Weights of a small GPT-style language model, trained from scratch on English Wikipedia.
Size: width 320, 5 heads of 64, MLP 1920 squared ReLU.
Architecture: LayerNorm before each block, no biases in attention or MLP.
Training: a variant of Adam for these matrices, 901M tokens, 13743 steps.
MLP neurons of a small language model. Each row is named by its layer, matrix (up: input weights; down: output weights) and neuron, and shows model dimensions 48-143. Each number is 500 + 40 x the weight over its row's rms, rounded and kept within 0 to 999. Numbers have three digits each.
After each neuron's rows, "raises" lists the tokens whose logits its output raises most directly, leaving later layers aside.

L12.up1801:511487503410488479578487532531454484505507526529464515517563456567520451494583449576483467527521561550502453547457570503481491534479508575541544522487473488449459475513500503506522570478454440469497525504455459566483514512520528508468488491529470508520553404446557448481543497475511475390
L12.down1801:451518550465481477508514518516443529484458488505540478607443486492526441515503568476443478558532509554497593458528530548462455504475528493566497563488464645515454523458533441529435477495510480487440494436432485490524469516477492482564535488471483540466511539507545496540526533537510430496
raises: "ings", "ín", "in", "si", "ins"

L12.up1125:463531515465491520467550434481464518534525461516472510505488586597493495569501514484437471511507482426520445500465514501497537447471564510569533532459526503523539479494467522470550478515519488438503464535476531463480470487516463505478468492459494448517480405464528547507489560518484633547
L12.down1125:572555513531533524491465494518479544481501485532511599482376562554511498523536521483490502475531623426588555515494553504466534557481536491472527457520571536475475541491464518474447479500540453479471497502482493441496568469455476485496506497470469413519419486514414571545523510486418545526
raises: "unc", "bro", "mo", "ne", " grand"

L11.up1373:525493542481552561514541495576452538559489486473500533517528514563522539474507507562517565541511524490503555554458497526480504541389511458501518522416477473535489464533422437433543492483474515454584549469542536520470441560611475486445464482520543454446459539503487529510539465555531515565
L11.down1373:577505455486460432362550570520518515493448555477528461465505531511469547504500534497453535472457583513475483540506488428503451474484491498518531510519483498502482480574494531602531502501403532509478545522435583474565447480471489471565438487493457568435538545466459562465517493493496541457
raises: "go", "gg", "net", "gn", "jo"

L11.up1420:471512464485537515513456568484527469558527497514473532530516489503550565419521451507471516558512505432468455443497545496472499442520535507540494506449506515503476500541549394587535519530506448464530457501395488508437547482582455541501488466538465477572502523510452562483469493495533537458
L11.down1420:497511481490491520446530393486483515623460523530435441479564443534492496504530502506530562525517452477554523435531488493524519506494504460493384473561575468475382495541508499529502479568537532545508518547457487437490500435531483498478471474526494514588449517592489516558544453476504462485
raises: "ft", "aries", "ance", "oph", "ary"

L12.up448:479469510409506464505448517506420448506530484519512483446424477571525445490562524416535497508431477558537526493512479478523533420560512486553464506452572504430497496511507460503498406557506554446492491492497530572436408509510465433545494463523502439432530497420463548494493526523490451524
L12.down448:530503518504497497483546522443450528457457439494515436463520519490582468532487525444472487439499429560534522509447502513470440498536481472570376465496450496461574507473431437521492463508538519506448471470424482553529421539454450473477524459508533569578568414489499514596503487472511468470
raises: "ments", " term", "ment", "+", "ement"

L11.up219:450485515529464441538473558523427426523557476573490550468518515525519502532478436518591456534475423462473469485454478523496510519506475444422477469446523570456495498461493463470544505543468508499548519484505551491469517524494461435475517511467541538513552531537522600536496457479510502530
L11.down219:508533501483513525467501502471466483430528478542514481460508525567530539450538475486539519550493528458519503398513510497527575512477453532462495456503518533532494535455437570485528524484495483497549509583502444512548532582495470529412511525491527500434503529539471553484550507470453460493
raises: "odes", "rest", "omet", "ric", "rix"

L12.up1668:495532491471469534531490571452476463487494515481460507502567531516427538538560504536526473505515523540498526458467500486499483530540486457459503480468548487542556528548459513464484538511486541526507538624554515427476513461445491573465477556523537487562538490517506535558479481511483532478
L12.down1668:522564528491502522514451483523514432532517443539520455476570476482440507494417482529587519465458492539495490545509502471453463492481497513498487463441523456541425509453508547529437602493509439541411456532544475442432512519510541480469506597473530523564550580498483439482497482488482442468
raises: "ov", "idi", "ou", "id", "ido"

L12.up1397:517500499493585446490493502460458511517547519550461500489541491549501467525465513528514508397427499468526504412460598438541414569452495519574539456508532451459509446444484453536545501470460516520530467509510420516459542571574467519433490499541564503446503407551469524521554462459581501510
L12.down1397:553483492525540456571508465501518498546487489496526540455540456491514543496424534527537527534499497480486476520521465517534434492502467432491475461497552567466533512503466507507412467408453470434518479546536449583487556522532545489484534513486498448539460418477467449455463500512510496501
raises: " to", "ips", "q", "ip", "ash"

L11.up1081:446535591493441510512509490511537503507510512583514529508469517550526476530592455429532393495502518509484449501494444469528532551551495559527441482515486562484541480513491434430457439518474376503509442516508510540537526525469479445543492519496426498457520621462465532462567484497485458450
L11.down1081:595487427465455419542545474492486468496521468482426542500538495467533474453532498479459576499529435466552458501536525475535538496530516475558456438494536428554418475486473469527525516539468539444487456428476518504536480570444496477553473459463490480490485609502541446520490510488539598432
raises: "les", "ries", "le", "ry", "lan"

L12.up994:469511573527456494465468559471501528565556499432524493532490404511470484533453568454573454458470516536507484458446566525449530474493434509488542527521579516488452552509513465484484507463537481480535497541505518454460613540539520485538465520526495512491491475489509500494503499485424512551
L12.down994:408520440523589455443462427539515516529507487482543446536436471478454513536507468502392485454491494506535564540550495543431515528507448487613443489565544536484460514488505460510513514473533454494516479507499486412532514493505502604523489461492529523533496450525475483413502507460523540462
raises: "uses", "ward", "us", "ns", "use"

L11.up436:459419417558483546488529475478523412493528500502485587503471522544464475490533544561487500443526587492499514476539509553459432430518501499546517526523460499520449480445486516548504519572521489497491559586463541474473484497492475469561485513479488550512522526464531580507530496527498518508
L11.down436:479568474508498454505479481465447536444524506455471540530558460560574520479527542526501484472557457521484515504543476467589499509505466534532508473473482582447541519520581478509527492498467528576551455495522453461501551555486526496509546520535545411476522499490443475413480527486535550509
raises: "rang", "rac", "ren", "ro", "row"

L11.up1018:531485484538499411573474499500454475490482487554477536513477509589473484531492459490581530485469422559536437495463471529516524520534460465585483510529518472567513433469439498513561419539479457463524492479483534484547512486470476460532503517489510509472538549537498531490481580468499476466
L11.down1018:376487515553471437461521503522540567464439498554545530465558564482552479498534468405521541489536516516512477428589557544485574448473519581501591390450521537494501530471544435448500546486523451553519459569476540534461469470451452484426568529451468464478479571557540542467511520575506495503
raises: "bot", "come", "var", "son", "th"

L12.up622:507472546529448418462471479498578471545507476458578556535500557502451472552563434486496472520558479534488485540479525492454545463513572527486469517506539538470560527565474490460515442493509508490501422501448450540474415536529462491575481484544546569495397552382478509418413559535521484489
L12.down622:479475511506509578523555552489525461449509440512520429501494467462361462524560459486494447463544478560413537587524459541484527481518495423559470476509462557455492469518568474531548519453510506519510540493489471515484481464471571502565603506438458551514445525478523461452515498452497488432
raises: "ted", "ture", "ment", "ments", "ti"

L11.up888:501566499489452508473525532515445465534538437505503503463574490519578503508581545443454464469499471474508484496463539509496528515512463442519500479524538516458484503535426505539457491474490505519434509631551541504469530457493431548522512485496417501583559478464515509591517507517497489570
L11.down888:496526493568489545482533499436471425504418516571541538438472500476444525471522532475428474415530504494469455505545537471563487567472538473460539472526441507474428485460458509542485456598528513544432517452461506556455574465479502484526521543481500491524511514559470500466509438496416499485
raises: " November", " June", " September", " July", " October"

L6.up149:475474582546462511510434543467524466559560462505449515495496466420472468515482506458509459488486560543459500570442458490553446540516603476494521513525459552503501542488486451479535472497459589461442505525549504541556502499531573560514480527487449563505499484439607493535533509518518545500
L6.down149:529444505566524511468487490507523538510508538490551516489474552554483556492523518578494502458473461429485523500470494484608507444488538556504476510511557427510442502461517557450528555479512526469478449494545500507459449611455495512493550528412490496487475548491481535544515433480479558533
raises: "ly", "lies", "line", "len", "lo"

L11.up1701:435561520494489571532534539572561534542444548548520517511516541534471387457562452427437432513543483517524512477489506522492552503510509524528507504535607498537443464472512490438501561519449512473513481423530435522481517471448486473521449488512488470512510468494531505543461465481500467534
L11.down1701:551506509474445504605457475438472525489488539523505456514500518474513486483530448390543500540393464466447526476463522482528521512540526561537496543457510513537471525552525539537500554507421528511545507520531442505486497531507391488478505575597431481529449553452482550469522525518491523538
raises: "on", "ened", "t", "rated", "all"

L12.up953:562480509523479476491465483460519496479458499538487527514553560498560519472525551589534484491536513551525496449490539489443471462528535501585545461499532454450496512498477517492484482505461556526449493518517446502499451540489504555465496480515445510507469408500555500511469490517457524457
L12.down953:492459517504609501510457515474547548508438514480454469540537439449488435528479565558492469506537488559497402587493460428513521512453564512537543442521445512473458536475410580512475527494449538489553480541513502496554459535507460540473493484501459497467559439532494446519563477424478514491
raises: "don", "ping", "xi", "ying", "ji"

L12.up702:407461485525429430583510485479391574471496515535525498461491549457553528501490536563543529510458541443528545495481473539506531440533559449550515514516459492503554500449574416490543578544454537563453509519517560518484535492528518522528503495522539530536456452472505546568509559571502457530
L12.down702:470508489524515461498510554517462505532525503540482478447447488432488432509490548515445486493444484512472536596551469500505592516494439483541408567520470487411518541478494515519560489555423474610581484483442506534486571492474547562445491549507505528515441505540499441527534456516477479479
raises: " of", " Of", " FIFA", "ed", "ivo"

L11.up339:544550562556517471491480582519421476493586503465509398578513464531453490487466492433507524458479518495493536495493532478522494485554593550513521489555486449443468481501535522476485495516465487533496467462491459563474498448409525528501480501587521514499533455495591536431424493490527542530
L11.down339:518534486467458445496580553514448486434512492449427523517488516512498526467535486494500504471524435557474398592541441520506417466464512512470495498546508444538537465566544454469432436460479406520430448528495418507483473528493493503487504540432487469567488514471447490515520475500536499472
raises: "ible", "ibi", "ib", "ary", "iva"

L12.up725:457516502534482572525475535546506489581580544498469507495505530570547399552549514604521479512545495496501529495484416495476459515504506490520443529477509482397534479523440540489471484497472475540448527498506549442446570521517512438501490459449473561487469461490605531560485498493526520523
L12.down725:525574429581490545478516457455532535518588495500542536544467465525467509500537523549554491503526517490568476499536543516546510584456503492497449534473471526467502483465453452425454532374449503465466439510502527549479480543453572470501541460496502489486508468493467495486487510552589452467
raises: " 2", " 1", " II", " 4", " IV"

L12.up271:444462471484518499526465547587501518474522513539420484515497457583549532501474526459473535484493577498510519536456490497505464513531505464507560531473589486533498497485464544484635521503487532524494491582507463494445512566553478511459441448455501532596424482509506523427506488478494523428
L12.down271:495531471563577541515542469507595459450540534553445446520440400451514405505471474492459478484524480522556493430519514491483538504550562543510491510505531515487512470467528516452501415504465479529513450488473561529521552438542505501485458527523546452486490527503465566489491524533472456471
raises: " of", " about", "udo", " against", " Of"

L12.up960:508533572458480435496459543527572509539545483550447518541515545475489505455528508484471560475447468469510454555483530552513444529523519545444556540546499579483478516541486527503512463551514473524456511468482514411499456470426384485542518477445446540474534502480522481481466507461533522520
L12.down960:499485566474536440437402558526523554522549503502534519510426506470514450522571500597437511523466523482550487521390469506511485556541536462450609560507526571531498515437476522486480479491550515538417501468416513408490502518472394449546445487545474577496541491481478505462504488505529567507
raises: "ner", "enn", "enna", "en", "eri"

L12.up375:466506506445504446497468483512518536437506525532497496474513488470482489544524524467516531539513481569541497552465532515460497561459523490525514516455533412496525430511487470534522484634530453457509493470547524433441485482540546432527487498494575494519521477561576482489484498495449537480
L12.down375:431524517540511498492464497505526474519493518439498496526542460503547524518495548541525473489455499544427495514505582503434436496468462505470478518464464500492481451498528453549533523484607525487440490500533481449497518472523442519436446552434487530454552519539539509537552541537553474507
raises: "d", "da", "stic", "dy", "an"

L12.up408:408500563472525541566466474593487532518480533503466489484480494548483520522495542498443503421518542504469549456515486502459512441529458546470525578596538463555475541528537472546545598536418459453494499452519462564514500442506486478450484493515522459514473504528461497397556464460446494473
L12.down408:493495578524443587511474447419471537602478513485567499531522510488576479466396525585538519583529456529481495423486533449506436586516455469490448467561536469544467473466493497525534585506495506521551529550517478502515480453466445527499511440518590502492439556508515525508498519457429536509
raises: "aves", "ats", "av", "aker", "art"

L11.up1487:522512522468509484490458473472668457523556459552469433475518503476529499448486571517402521529535492515484432519510549503485481525484486531496480547568502569476519491468497553558493478515488402494442497531488513504524596469562503439477475547539502545588455522514488516467516430490501482523
L11.down1487:462421454521519514535504539512588447468459493461499616474542502541527456517515527475530596501504410449503429494464528407506540498524436483450516486599449538529499489484578501527483467494552496497493511549462490516459495537441477487536472475545477555519482446493412525474510565541528505498
raises: "pt", "ps", "ph", "pm", "anta"

L12.up573:487492506457577511485513576556518533519456542502492499527531539481523472491533512495401475509493463454535541444532465505567541592420519474477522546504501461497463578530470470570519422514472579531526526512537530489437494486445461468487508471487474538533504547412525459439532477528454516512
L12.down573:505531519492422459495497451510482468471590444530468496488496499515500548477517487457516555539432461542510500574453510490501435465461517474588490456461515531474520421446544473441529558499503456503482539485505511548531543506460523583528534498495496431510503485500551541598520440528572434485
raises: " companies", " clubs", " organizations", " females", " individuals"

L12.up1353:483506478567502399502555509486532479513519453587498464494418514504508532520507488452525439479519510489476477503500508553478461387466580487474524513561518583448548449500474497577566517528504478504519555518447463529526480543539502446492449476501511617400526526455533399541598539522481543495
L12.down1353:500460527462525426532520491525480498381471485456538473512517463381535536516532517491478493490533538441537460520466559504489542508537475508450511457539527511510494475536495518597525484543546470466520511586570488519503466503518568435516545526505432461387542496529544432505574532467500468414
raises: " graduated", " obtained", " lost", " done", " lived"